From a checkpoint of a small transformer trained on Wikipedia: 224M tokens.
MLP neurons of a small language model. Each row is named by its layer, matrix (gate and up: input weights) and neuron, and shows model dimensions 0-159. Each number is 128 + 24 x the weight over its row's rms, rounded and kept within 0 to 255. Numbers have three digits each. A neuron's up and down rows have the sign that makes its largest values positive.
After each neuron's rows, "fires on" lists the tokens most often at its 100 highest values on Wikipedia text that the model never trained on.

L7.gate241:153136117153158145116112085123105155129138132089160135152140151149180093109127129160123132080115149145126132115141158116130119135090133103112138166055124123101172110150118095150147140158148118109108111114116077108128145109099145083081084125165121155141160149116157099106137129126166137123166151138138163138117156077100149142080124176166157085111132131088090149130124120145144179128142143143119136142121130126120154151147151109124132127107128123146119153123152137127185105150151117
L7.up241:122118079093147136155121083108113156124134131095175070135104124127148116114157150105120118079147109168095130137149158091135084158114158086177090162098114115127140089097102125067124134104109091132152124176143139129113121170130148122145104084133098127133136111125149116150094122087107108102092098115113119133140100138114141132124112163177136173109117138118139148125132103152122150089117157110105149128160131120112112117134084105101113137112118103153111139104106116136177112135139115
fires on: " south", " north", " west", "e", " east", " it"

L3.gate109:122126130109122114156142134141113152126102108126099125112140180123136162122099133136148128136169154080124168084142138129113104145126118124099151061133122132160118108142143083122150127102104162150112163136138151121118096101102146112173119133111176129153142159145136118110122153146122119145112138156098092130162126112073132148143102159126150190139129142086107123125086165147185128103112134148168128124118090143168150155177125161096129160153118132128138146093182119118147146155161142
L3.up109:118108108168114101130144107092153127105099094128172134102123128118124144123147161115098120127109119114131123142168075145110112126134096104144108133141158140161157132094106131139164126125158135174170090093140148120188125148170105183159144105113094158126157099119172102159117123107148131152129170153122125172162105157152132123161132141138165152156077125130135151110152126121108163162154089099124128129116107124119106154138100108141127134154126076140146163173128155131128139138157108
fires on: "'", "s", "f", "m", ","

L3.gate336:169085098108152101151171167096148136162126143135128109128147177119116107090147154159121145094126138129172136116117141141115119128153147139156153110122106153132130106098144125090157100097110115121091121145126142129119131108156158118129152158161109144095144105124123113131121160103105175077101119125121085109111153114113142094118085127108103097058136136118110182097124141125121135108123141085123093126078081150113071110129166123145151094158156142127119107136128116116140100137158103
L3.up336:179073105164143101146101139132106143133120112140117097145126154082146127113134150143092067114139168112136158125123116123092126131116115121160166118163094117122140105106135140081144147150121118138106096159162145133072139124135157131114108126128122124124159114154138167124154138164114132148103137067154076129142084122126099107087129124121146141169112136129161131125170177135122100082136149149131117098097091131169099091156104130116119130111084137115104123133128103167145135089149129
fires on: "s", ".", "x", "g"

L8.gate669:115107124153144158143120150158159130153118134153152125121093113118167092102105121148156144153162155113132042143097139095105128105147100127094080136150136101123147093111111126088116135164139117141119135121111105093176170111094101114131113093143121134108057118127131172135132148148124096140099103081153107116129123126127116097113124137105092123113144136142125152152148132170126104114130145110153150103147123142129152143128095173127108155151157095154121096114138131079128168171143162
L8.up669:143103112150129128119105118146170159101125177150126116102125098123138102137132122156144121135121104092173128108141120146125129152134108171067115114129112134150111137148085137153123131167148111078072078144153110147122160156114123135118120127134099123115136188130154120102124161158105138128167124090150126151116149103121122159161126168128160115125141131177118152117128135124174137103162167092131130144086148134130127132153129115142160131164110132129180072138145077158110142183137149
fires on: ".", "lus", " Wales"

L5.gate151:141093104143063120113110147149100118171136114132090117106133165138142094107136109152136144115100138127174119128118121149179179124103126147167103111146133156097144085162160151137136137162147081129124137129138138124135164112110158115131171110084130147147125143124112116102119132074119154135148157142135114125142094079129092110099171148137125146137133159147108098137142131117157159105144083135136111135112135058150157125149097135134131125095142084120122192132102131149172144119139137
L5.up151:077128086084147143130126123159125121119092124149161130134154127088104137111122134099149070108117161116156104116103092090127136187126145153122067122131138104152119144157125154155100128097103105133148136143146123132122152139107126135169106119142109097126160111164140143122103179170134103129152140128159135146150146101101172164121118121100128139094120186100111136124125116104200148133133111132124120151110118134115122120127123158099126118176117124078145104157133119111194155117135148
fires on: "s", " of"

L2.gate254:112115127088133118127104130123119146144181096177131158151133111144082119152160149127127159124106095140116104194129149115121137124094112181090107129142125159117121131155104108113135111071114127128136143102156133113166110142104102135118159142124140177121113132137164179164130115160154164102174156082156135147095140169132154150123079158118156134100122095126106109164129119118151104142098144151109145093107093160100149165128140126148130156149133132109085118125124167131127095114134125
L2.up254:116127134099124135165119106157164150155162133125091130109107161141140109115121083127123133164141132159121135114143118115135149071134175132120123120095149125124137162117128135131178124140171136083154177131121145094137112100131160187146125131117123137157121057135109146082102123150151152121116111105145137198110138120121132150154089143116107104150179097152138104144109105109099127161129167151081153136181137101120142101141144132125160126127141075130138144121098137144142097116147150
fires on: " Li", " Top", " Chi", " Ho", " Cal"

L7.gate113:144141098147107147133121181138119184120103115121156107149143095130082124111157142111130127140109153110141083162160105084138087133155124134163134125136136107099151143117056111107182153123133096122104140142121131090128116174109136126140165117117157146108100120122115113100151141137107129120136119111156098141120133123109128120161072130112158118138133141126108210127155141132150119138130143161085120114164144155147145115161095150098174166129155073111122094148114157144121125118159143
L7.up113:156149133110114124148103133113127151131157109144133121166151092162118132123128119132121145127140136095177159182141147121133106129117073163091109150136125137165104152123110151145115116192109154130091127102161100109119142130119141097075152095124106140137108142135097149165146191098160101102147135174084106137150139146124121133154123172115117173160089134129095162091152143139142109073098106152112138136118135173160119103101146132133112132157141139088155108144119097153118138136125138
fires on: " for", "\n", "ron", " he", "."

L3.gate328:127149148107114118169136123161116112121151160129152134084160132127101141095149102143161118136118149118154123132124109107180101161093113137107113143103148157124166123100172153144115084115120123118125125177102118118139144147136089117152125122101148181112134141100118122129113119098119141127074167152137088160122142110136143147103095114155137131162135164134096077120133120135130160142133143147144135165097123119102045114164125158142080147156135122123142198089116120121144175133118128
L3.up328:114095146067103103165097130135127181145124175148153177122144087136143094114157098116131119101098150101140181118124099126133118143085119119097130118133121136164151156176152154124161139164145082106119111114159111160163118111123104105157108122108079150124137108127147154135103141124119150134117136124145110164137118137127114148175136123099169151117129154060137133109101144130140105072131135131140156109123127107098120071163127115149126092150140103113139116107104145155103146100130123
fires on: "s", "en", " of", "er", "c", "r"

L2.gate287:103100188119152168181143151141158158126094136144124099181157141104186056114133125098131142115140148123127103075141120120113129154134130167090139133130147134150158134098109129132141131106130100145077121117113115143120134196136102112167091106097139113153136149124124107132118132106112137116111139129105084145115117078136152139136149135113199144078145129123111142145119131141154135108116133137135112122137111120152095093138111168123131143170129113129112123064103123104107142098139139
L2.up287:080122186139191139150112121139094153145137136174120120131153153122140124134162146132137131118134123099170112131144110167101104166117107163140156174156140132111174132147124143142099142140154088153148162148117139116089169181102102132133129093110133146132144095124110137146131136140155168064125151126129084119121095162140094131131133101158190104126121117143149139098125111121178092126101100174148116134124140151131137111149112134112103112148122119099149128088127161114141153115153098
fires on: "7", "6", "8", "9", "2", "4"

L7.gate540:102132123126095184107083172126131120111111147145124128146146121135125175122157068133139098101117212134077124099146117141128117175126128172145118133069171150109185140109114114145153105103119101116115122145129088110125125181139125166139109111113142120162150125164103120130131146166107119100126150163126080133133116108149137123125168103102134138092128140166104117126126097159109140133144101118125152110091150124109140147162147147154109135132127095105103158121124105138112111153105155
L7.up540:141121159168106134127107141116142061139124186143160119105098121146176170147164116120173133094149174151135157143154152141142103137152122147125110158136139144134134116097119107126148124105159108132125191105135099125100159149118121142149143096134137178146127119155106121123130133151132083154087134156125127158138119104156165101126179122089131128122180123107116128138136131116113101125178106139116149135103168126117146137151136142107136134135137176086094190145093144153130104156118103
fires on: ",", "),"

L3.gate471:125129097159141127106111158135123149100109126125142125073126101111066104086115136138121164120133117113166079110140120157110126107128123117120150137137147142180140109112079139121148142119133136113137135107113145099137137101156116118127120092114113143124099169086120131121105108130130135149089113112127099142160141105151154084126156130133101160122115128118123116137127101106137125112150105079133078034105173107132125097075126102178136146148150116186070132126131126166140122105112116
L3.up471:132106140168124118123151105159171116175111123139140137107174150117082121097076135153064126096154117096156127146120120121110119138130149148157141132092121151116121134118126162171117123128120154135153115109126122150172152075146126104130138109118154094113101098132071147119129144068127138125127073139081147142109106110124114132126166155160094127151159140111097091091170109126088117151120113135150133090157103076115121128139128148168143112148150149108123161112147119142147143138148097
fires on: " to", ",", "gu", "ta", "p", " it"

L7.gate608:136148077140119156154107102124129133158108124120148121150127147147107090137112114103128105112108113115095166078127115126136132175081151089116126114121126129136126101130147122110100113133080123114148135121154149134114137136092129104157095116143175132100111132152125109111102087137108101119107129200128148145116120107159137076113115115156149138112146167147132104098139147137115144053132174094146122103172105146155144139100083105153155073135114110162091150101122144182148130125126130
L7.up608:130098121139137135179084066093126135137136120111158131137135128137115164111119119087102143104150109151150135128130114108134115122097153144093121116111161130133165154092165128146195122114150130120072148141131100113118129084155119106121066122098146103190152123157129151100135144110123112113149093125112096144145104117117130096127130121136132177151148146106137139171140176141129141111140111137100128170165138078148133131118124112148135135160188120155121173152109145107151130170103118
fires on: ",", "t", "se", "e"

L5.gate532:104124136173105132136130129107107130079098139100122118125120107159144140123128144112160117114143146137093101176073134151092145139141151106163145138114125121114130167110128133100118116124123123156165153120170093136134113141136104115156119116076125160084103118162179121083081106122143123120131166114097103117159119126092098165180113157098145157153109103148146163133126135177128151124127131081111169126098118110133148074142139089131161138140140158142122164122111175114133131134163091
L5.up532:142127151166131124126093161174101138125064144130130138127118122146126113173122130125099155132118107152151132117113123104135089165136126150115112120090151144120127140070128099114128100139110121092091074148138155134090114168134133099133112107131090090172120149123122129126167163132115099158119152153081130139138122100144153116153084119123192125143149143124105115114108087158178142128149126159118143108102152135113120098148163114107068171168089151125131161116112126125144137150132093
fires on: ":", ",", " |"

L7.gate197:122098124148155129097089132127147121149123113147129140113146127119142162150130080127163125087116184122113127101154134128097074115181112151084103147092142138112144144103135118137123094116058138123078143110143129136145158118142135132119127147138145120098153137136096131128159168153101114078128169164161105146178155139125148090156139139121096147131136204147140138090126114165109157130103154139150141135114103143108180136132109139162111130138139131093114145126091171143131128154117139
L7.up197:137126153134111183127124156144113114101111104115160122120108117088090162142124092145111089102118201132100103109109093113130154157136130149149124137117120114126126147127114138091196120124167129136151150156170131100110141169177140148090113087153090094172147129153088137090129119130130128088127137122178081147104112102164119142152134121129125141168100129142161127146138135132140146136162119126132134144076145144134102146168142132083103142123121117162128143157137092131129098136109162
fires on: "s", " and", ","

L8.gate7:158125138157139161141099083122085144111116169117137136118098117099123142113177159120149147134107091119108138118115140140150122143168127085112178159091155177105120130101122133160115144093150078101148108148161146099193130109132102150122106121110117099115130109178108111125131145069095128183104162152154130133135107088119095113131126153112131119148141132125143122166147132135059102128120111088118149123132148099112088125139150128131136108099134106110129103156094132150143108132093131
L8.up7:128117190161090160141093147103143157087135200122130084146140151134144147150116092123093149112125156135112150152131131136150134112147092106084143101154139147166126110120152112136127137085136110126160097106148135120154145169149119119116144129131125112168172162088122109144132117131108119138149170161142086133155101153086160113151156118126168160146149101093128114110101104167117106137109101121159120126134158123162123123168125117122088154139134150111130137153074148128126116151084098
fires on: "–", ",", ";", "0"

L8.gate18:157114086092134137143151138096157168147171144102125103094126128129150124176123115126149113094152135133127150123179095160131146107108148156113129137120122110120147098149138122143150082129119151119121148126105160131132143172071114135164112112127144129130161169147123158129149100152136149115131129161147128144161086105092132121176149141117132154085130171151153123088163136096123151120156138109167135119133111166120106129139099166110140127133181105106172163094133154096150105172166159
L8.up18:092106124079124101148175126108146179131186133113089116067123102119135115103112103146144111108138077092157140097109120119153131099131153150108125132121107115114194131128139112116066118123121115141173117107146166141186132142140146115143128113125116122158122153134112121125127145086137144129149113130183102122134136100132130119143111159093097121163145150158082128107136113134139135129170172124113116140165099123125147145136121163119161118096150126166159113083111104156133098093135137
fires on: "s", ".", "th", "wood"

L7.gate822:120122076108154149133126136110125108114141101154094082109159138155124129109135127137142097116186166148050083145150115119116147092155161148136077127108150128116100113117107104139087119107120114141110113118126105104141126143164158111123139125117149126140129099129130092104127095106127136132145163128159103138100167141100090146154139143156119149178104141180115108093138179153165112152119136097177101150144106131123113098120158153178123143122161110149105112127123090135106158124139101
L7.up822:121103131150086104121113149154122072139153103128130170125113112172132130125115118141130095144105135165112163129172125183135101111130101157100158085115110162138133165079113122161115120103120135148160118119132107146135157112074147142141109116099110145128058172160109119101127133139151136129134126130101105118170123169145156146135102113112149139134170128123109103146130178151102135142112177149152134105112147096150140133117142139147140161130123080144101172148127157149098081131140168
fires on: "0", "'", "3", "4", "1", "5"

L3.gate318:130109167154102115164139090135118154123144085119106116129134084125164119187114107146134144148143098123153150150094129122135146143115142082139150162132130136160125144134128098177138142127169122128133143093101135143096095143108112171124148116095144114129149117112109122118170063125123145124102104152103129145090125156155125090162109136120121107179117193116097129102161103134122152170116077105111105108117140124122179134115100126144078118120120159159143163183108109133126123106133130
L3.up318:168140162139125101121212094165104107119161163132164161121165120132119139156122157091148144120114118117153160144147125157146122141130137142171149150183123107128112132129142139127122128103121116112142139117129153113097105137121125138122138156133167176147108109141098117091116106169171136100137169125125126144092141154154164068126115145110119068122161152137161076120133123112105116108151077130097105147152118123170159126116132123095098089140122149147161133122104101130154104134105128
fires on: ","

L3.gate276:153092108114140092137149157136087109096148108124165102134095089129148132122167104086063118135166126134110095157127122142109122136111120113126139106140096158168175144116160138112150134108132111150168098091132128127137142177155124122126081106122134142095123133161097112095115141123097116125102095164142092160088118121106109095102134118122123163124099119140119159161120180113090159106107109118140115133141130183126119115153075161123108140128121113184105101164103141125118154133107134
L3.up276:182173131090139141124154117159094110115124139155104117168154156126112141121095142115140055135127169086129121138120116114157086105151111177139068120124082134105148167076087109063138096122139117126109162117119107127087160129148113126116124083123140123114109116167118143117099159094130141147111139115123149157135116099135143133098134129114167133165101094153102192133129128127128132118143132148103134098103110163138114087146122119145137142128120136105103089138127128108131150121140159
fires on: "lic", " for", "er", "ter", " on", "For"

L3.gate389:056124076114130134121126148158085125164079131094135112105150097140066099127119138087127137142143119158125109165102145123111106134098076111139110176145117122136101126135109148115119089109117114107146117148145148139131132172157129131121133082152135102118103146174116130115133116115144159120127097144108117163119143106106126164147110129094110141110152106118128150130114176131159093106118162160104110142080118144114120093151142157091097109106147140121131145144189097120125158157115084
L3.up389:112140096088122147132120143126107096148085160160147168127138136084127124095131119093114124136127151117153090127111143135110088163122073132131089118086124136152145133128117135117105102162104111138108135091166153113108102192151109149139120112086119157126129118113139126134087141089086150119118111110137123126151122158107135108152119080134123155108136086109127165120124119121134135096147171158149123165143159182113143121168110160074100157126124107126070172121152167127120125148119160
fires on: " by", "ter", "er", "or"

L2.gate400:143078174136112174128119150142131129124125125092142179123173118116149130143126153140172166146116141161140120176121162171104158166138123123129118175117133122154110138114147143131075146113093125107115124148116149126149163112118098123127123152104173125151132102148172166086141143114168110137137109106123129173123150097167058172158143113119155129102130156143147115139149148144124166102153077136123113125148106137148129157101122121112153139143135131064112117146100085136116126124115126
L2.up400:153128119105111137110160115107126134112131121148098139144172112138111150152141103129081131157113080160135121108124149121158104139131130128087109155154173106105132105176137128121174143132108143124149141120145109105095146143140144094125128119131144157127117111099144149139114098174122130104125094113138143126128183195118145091105083141065083122141116134127111185135126131090121144129134200113127159153108115132104136077136142164138076124082134124132140120127169116121131152091097144
fires on: "s", "—", " during", "/", " that", " may"

L5.gate108:116136076120148131096088179167085134145075050130189140139153129146150095144086102116110100107131119127128094169151169111103129150092110130098127111136134156114101137109125111139107150116087143150138163101122127110141153188135092144151123127101094140132082138152169163132102148122146140154129158182123133143072139127138157128116131138107138132145126105109149109123118146147128098111116122111122132134137140079114108105124093129115125119107126173105123121116124154145101107137111104
L5.up108:108130136131160142119176119097138141178153133129121165143148125140114127121080131134126118086139170145111127119121105151102109065111120088116148137126135134120129115124127160139153164145137151145109097111142094165098096142140123114078139159108134094120080055182150126135124151132156163117123123140142119116137119159116116124154112126130089133175121139131148151098107141151116127098094122121120155038162154091143152131125145145129143098183139129155121122157135111119090124123141085
fires on: " is", "t", " was", " in", "r", "um"

L2.gate566:103136110122152130155102136151139148135144126125110148184132146117119160134146176127126161157185129103144130137104126098120167133150149119096140118129121140112161076121125094114161120118130132089109149108140116112138132152157116133110130139143152154148121107164139132132086175121114079097092121080137186117086171167091141153135139159149119086134137133116147082135115086125084107130145129132112138111072118121125168110143064150096138175144088096136141115142131156124134117119123113
L2.up566:131067122128102101143110139133144132123131147162116099138109135116131152162173142152126105142137118150174113138086115109132116086144130128141136094145123116120145107105136094074158127114106104118120177108110095123122153098176124155131117119079105110113145113149105108115104101101133051144093118047146157167089103123102161138139121142128137144165140088125150135159139100131095097149153138081143103100115141144133120131147109108099120141109123078142119086128115122123112140103140104
fires on: " Al", " Li", " Ho", "Ho"

L5.gate291:088126103128172116143162112146146155112161105106118089097155119086129128126140118174137107128146106133150179118151082138121136106149164156158133184098144097097152146114133101127111087105110134128141146131145149160121104131172119122091116138133129154090171161108127107144117135111104142122150116135142125150164110132105102170152188121099076143101127166116136145119143177143120200139126141124147148146127124133130158154162125146147152108115163110149114147140120148155137119187120139
L5.up291:143121141156173100149075135118127165132106108141115122114119141082124140143149119175098133122126161114173132124149126115136117105145139143123142172111102133128175149120106119122117096138116122108113130079120171145131167158134113126110197123131109137125178137106137148144101134113099108097179126169147114155157107111120170133126148127074117145125120151095153143129122151129132131144135139133128128121136103195124122118153109187169148081107138107121067111091111143146152155145111174
fires on: "s", "es", "ers", " characters", "ments", " companies"

L8.gate362:138115105145148121122093183127093134093111115112144079163134102066149106126158111116115136093116136118124126117127134135105166115153172120189166135114162115157115145103157136106152099124088086108132138130125156113155157095105153122097126169097149171155101092133081132179125114099134129142097143146125136132099098118130183131153141119118119131137120132146132117136130163124121113086129161125142141108097109116065132125136141134122135167179171173121159105108119110116116105129132110
L8.up362:100087096096140133146082155101094138140140126148143161154115131116158113107137118122100143102118158091120099105125144122133112138132103107113103100097142146129183150109043138126147139130131108112121137103121154141139139102113133132150094118145155146106116159094140171148069175082109152106115133116144152136167143100129128112157135141124149081131164076112135135154120072164177156098103123086148120151140104112112094139084111156138144106136099140123144112141155119116134134115135150
fires on: " also", "ly", " first", " originally", " currently", "ally"

L7.gate177:136098114152104104162127154106141175167115118098168100087115118146103114135170117082112132100132153142151123151158163114088088120163109103155140147124163127145143099079067124080108119142134141166150112119150127114148151155085143107155148142117140129115134147106096133102119131142137129156111122099138056130157094080115165114122158114120114117081121134171114114127106156136132137131115137141114136116105137125150128152097115124130099133145163190147134154136093142121117134128138072
L7.up177:131130153092131143103143074121151110182157160161104084106135125133162124123125081117135174128130129092120115149126112159140135095066128163134126152124135107093120123108132114149077150127135133139132155135115111125109122146121100088144104134136110133099148115162095131146148116135106163111092155111149134070105128101110166119144102125135134105121130138108163137057082173161169152129137096176115142129121170133110132113133123147158144114150121102159163115149145127118173167144146146
fires on: "0", "th", "4", "6", " second", "5"

L3.gate498:150125124138095115149104155133100152126122124118124113117145121175150141130151106151114133120128064118138148164142161110108149134106144120132161134169134137135160114127084142149121100116132147116109183107120130100075108110141083183096119121088133173097092134106138124141194123114144113113097110095177148139159163142141146122149123156114118105131113161135127128149146146144104131136096102102102119170116101132104116087140108086133154110124176136104128122144063127128151122154116187
L3.up498:104145141117103145114116159122172124140156108088151111121123065084132155119113130099141103167163112138158092153132107123152125176102108099173118179138141146090106121119081138143155163156155101102102147079168143128131162123133135101130157109148120130136123117133139142095136126144123087101104165116127121164121127106145091121164108140144107148157120114127099135109184099135143127122137093155110136138137089150123168127078175128135111122109100142083180153131121121114113128126152151
fires on: ",", "ly", " he", "it", "c"

L8.gate640:111133111135129139121079106110099138096114145112107169115153087091166132139153120164144100117139138125098140129156111142129145162112165141139145174103152124127145124129096127101096122119135115143123114146132126134168131107094129178110172107131153119138085137107103079134088124100107108140125094095121102087115133144123098102160136136117153148134121173100116091159108092167131090149142080171115154135134128130146143106152158091165105128112127154106155151150089077162146125182126099
L8.up640:110116145122118131111125132120081174117137161131140149157135100083130153154185166099120142110135150162137138169181150126147122082106145119117169142124167172116162157126101121141119136077106145140155122120118111122171129140118103134139187124133143158109127135117148100149148121106113123174157104128134126137129087157131109096083115103097105098151122097121119124127132125160141091163191141131097121147129107129174166097174130121127129104162146087097123119141109125160124111148117098
fires on: ":", ";", ",", " \"", " as", " “"

L7.gate163:119087131171157119156131134097126135100144166151143153103126150098098083103109093121131143118091123136149146118141151106126150141118108149134125151148148170163142138092122149132136123135078100121125117121100110150084158101097122146134139167160128168122110155147127111149062100162115104094111146124143160113132121182100156128120091100110124140107121149171082109118128148180117115077129137171149152138134131111148157128129109093143135098116124134146196136082096134147130151110113123
L7.up163:134113121129184103108139128115121128139145090107087096140164124114134103118114123121120141107123172084111110125161105157133124127166173118105118163103114119146120131177157126113130112093118129097097123096081091126108126107113121159140098151089171129158112083133195166145169170107125179097123160120135104140154133150099144104123151156147154143177129138100102136116098155133098100139100120159117152139122152108103122113094117139106132128139133176074138132100151094115131120121122138
fires on: ",", " southern", " Northern"

L3.gate561:120101129130095136137156139141140146133159118160159112107138111109176088118118083108148143140105064134146127116151119102128142075110109137099089116152144150141131142152113103099141129079177136086106131134124115120100114124100102145151118124110129147130115164145185139115114134103144124146108164118129103161106128114098101142197143160101123119151105134158108136118143087099125107141169123068127108170122134108092123122128154164134159158190163092110109116154147137131105115148148121
L3.up561:131150119117115132093135115085115151110134072154150167100113098111130125135114136152103110120160162106098161081100129125155083103119080155149165090106106123154152110125137160132142087115138165149125112127161124150125145158109135138140141112124078132125157129085165172106117192163166155108140130090159090130125139110146153135178128148128160139172136136120104145124135094139162122157143136158150097092133140108126150148137130123160128115116159145091136137133111125149087136178135131
fires on: ".", "s", "ster", " Van", ":", " Mc"

L7.gate500:148118117113129134121120133110185162125122144140130148137128112141137130132091122110165100109149136153129155112106098143131147166135086131134102106163109147164151129165103118167102125113155165135153140093171163148085123078118146139133100093073124122158114101160189142143146126150153104096132162097160073120122126121110098108167136144126149163135149125127156098149112143096143131126078130132143125087151106094168142140153155153135122129156136110117140127142119156178162076106147114
L7.up500:098097129161151145102128110158134126115091140127138118102085123137117118171089142117180104148125165099139132149121162150128070131173156109112136094149123144138172119128132157161152113123114080159108133106109125170156111099108094121113134099151117133137160111105123151133157162104119157091158113124100175102143133137093121107156119121118114103140117096162103126161095134148131161142157182120156137153119132104112109112131080123115144154148084097124126142170131170142098178115128134
fires on: "-", "s", " ", ",", " X"

L2.gate236:107090148139167152126158116108148163159081126105164114164127113145161182159162131103123172116131134118145098098104152117128124124121150174146130138078148127127106143102138094135087130118130127132164125134146121152160129152090130117180161125160108120123129170100129114138115124130163125136095112101181106095123124150157103116162126162130127161137158201093156160144105118153123130150129109126138093111110127156143097139140172158140127112130096107142138099145129105107093147106176116
L2.up236:140132139138153108132116128147153194133110123105143115123118134093169154138115166161135162117127144118115141140140111108103150117135153147085145142095087183170166109107122087167138092132127108142123151155159114139111099137095148140146171132159155117150134086158114085106137161147108118148135135138113114142118085188172150094149103145095110157137115134063120147133103127124126105113137143151119150152150105124128129110135148116099117167108160074158108132122130157177114154138096137
fires on: "(", "′", " /", " ="

L5.gate410:112157105145087169130139154126105158109131179160113151094140128148140167106159122163158140074108164103112134125096139124112121099151120104147100163136139118172147096137072154098106112124129123149083091116137102135113158137139158135104116143127150122111163123133138168092134115137123166127090089125137115136121145105125174158170145141102123122104122169110130173114127101161106137102139155135159120080131085107117140098058119131132170107138133131119131151130151105130109111131150091
L5.up410:109154146124126171138104100116113126123138128137098160129129127126141166099133106096144163149094169154105118106124147123153127163126125098112102118165106127192206128094102133141159141133122132115121138103074151122105153110142137161167116133162136112105183140119101137100060147137169116129066170122107139116162112127150122140126132105128141110142137167098139078099094129147120178091127127136162101163125122129117101116143130118138122143111133127160099148140136110111093111159140138
fires on: ")", "ly", ":", " also", "'", " which"

L2.gate685:133149098108125119129138189096125091134177125136181141102143120103116136146151108142134151143163087124120116112106147114103105170081113111103128141131157149105155134084158159129126106132144134150109161138118111117094110121099142174155125148127136129144145150163148161097146110125125141124123101128141168145136100148137151139113122084197129140125159157115151138136131115135145169174088168116129100139136150160095100140054087171113147123119111134132123123157082107131115154132111094
L2.up685:128127083104175174119144147139147120141149148135160128102163130087159100127171121139132149115153148109112152115099146120107111165085128138118117154137133128099148135111128138157113097140116158146128178116133108134111092152124186163159135107092143081088135128150127133081119091108169129089121124137107181157128064082149108131117145095178178117118119163105146130123152117158145157137134135131105097136133147153096102143110126162156144118150122128134111112159113108165112144113105121
fires on: "ar", "s", "er", "ton", "in", "ers"

L5.gate54:097146121126111113110121162134120136122115139109091128107132094152108123143163161106152106155146136111123118144136107137093106150140123102181105084131145184118120112138130129169168126125134140145142110100120124090102170101081167114097137094096127117137128079126146062147132150103172131129142133119155075133112159102105093173149136129148121123090143144142179119114149155122139136121138114080116138177142130118158146080116093130163118146092111116131147117120153171110123122079110101
L5.up54:082135154148097126148116140098124129184128160154126142083128100109080137140134155130131123196136127146127142159144108129100083131119124104097112148154130139131139124082117175154155149172096160135113112104157124151136142147113167150088122118163125123147110096148133115083134175093134106121160149132145090143096164090109163153102181130140126122137126152132116129112109150114127167113146095107141135131116115109128176099133106076127119156106115107140138155127147151096127086123101089
fires on: "'", "-", " age", "3"

L7.gate138:106140111154145125139089136119116146154116080119148134132160131109145108119126104142144088125114149101102113119141119106149129118115114154175109094104140117073064150115126106117134103102111132129087140147082124139095148105136114143104179129161149099106127128128106135111163107100096101090149180148142152124170132120144087114141114122108102140113135151146131156154155126175152139099163182092121134154113082091130151157117118171137087086086114162108128095105131133158140118136115107
L7.up138:143146177126112122143142128138088157105154097123126148138161127079099168126123090153084115061128145160099141159160111113125111152149163115072177124147144109095143150124133109135178126132138124102143160134111109103111134155168149136120087128128116168140149135101148119123152154159116128132159126142147122119129118105154157116121158118146138127131154139121140092121087160179152170106108120163144136086133201156117133148148162117107109109138167135140118156174104125122142143154130124
fires on: "s", "ers", "es"

L7.gate512:141138104158128173100118144108053105122112139127156107105136108158144115108111101096147104123160148143116099106137098177128124151145145120110138177144107150135103139086119135132112103136130106116115118072140124154122126151137140111118114140139121124108137132116126089119150127151111131162140135181108149163144184120164085106146151128114081156114085079073103129103130130186129118154112131132129113138098131164146091093144126117089132111148166167102090130156108102138155113144152109
L7.up512:150151096157144131062113089100093114122099090136109066117088108110163080132123100083139070134147151120153116137116138148129133101138157134152118138097097157155116143108115138148126158149146087127171103114127139124139129149125158088110142162146119137138140133132151156115148107118121116177135120151179144130083142125126116114153160133119153098149123112132131111092132128147140164156151165120110152078123138130112124080128128154107085115114091175139104179156114157111125113120144130
fires on: ","

L3.gate378:138111111142130122106095136125131136133121140171158124140147162095113138136156100143102132102086113135173163100129158132123173122140115116118160131099125142141116119095151147139124146150158123130125101145104148122159123090161128093124156109091060152122138133101066107125118116095097134123119137091132139133142153118129127133123136115186122097079136120056130155101099085147130170123146134132105149122072162115132104097107118126122081145136141168140109139125137171180092117123163150
L3.up378:144163123121136091124120146143141146108170131135192101099155142109146140096121124121154098173140108093138084119155139120174112121170122171135136117144128110114105114124141116110120134122156126146163114157118162132134172100171134128141135086137117167140136091137092131126115117102188094137124116065153142108114130131150148114111133122151115108067125107123107085118167122120194145165113112142108155142133141094120128150139155163140161174106193120142123145131151117130119108136140129
fires on: ",", "s", "depend", " it", " coll", " call"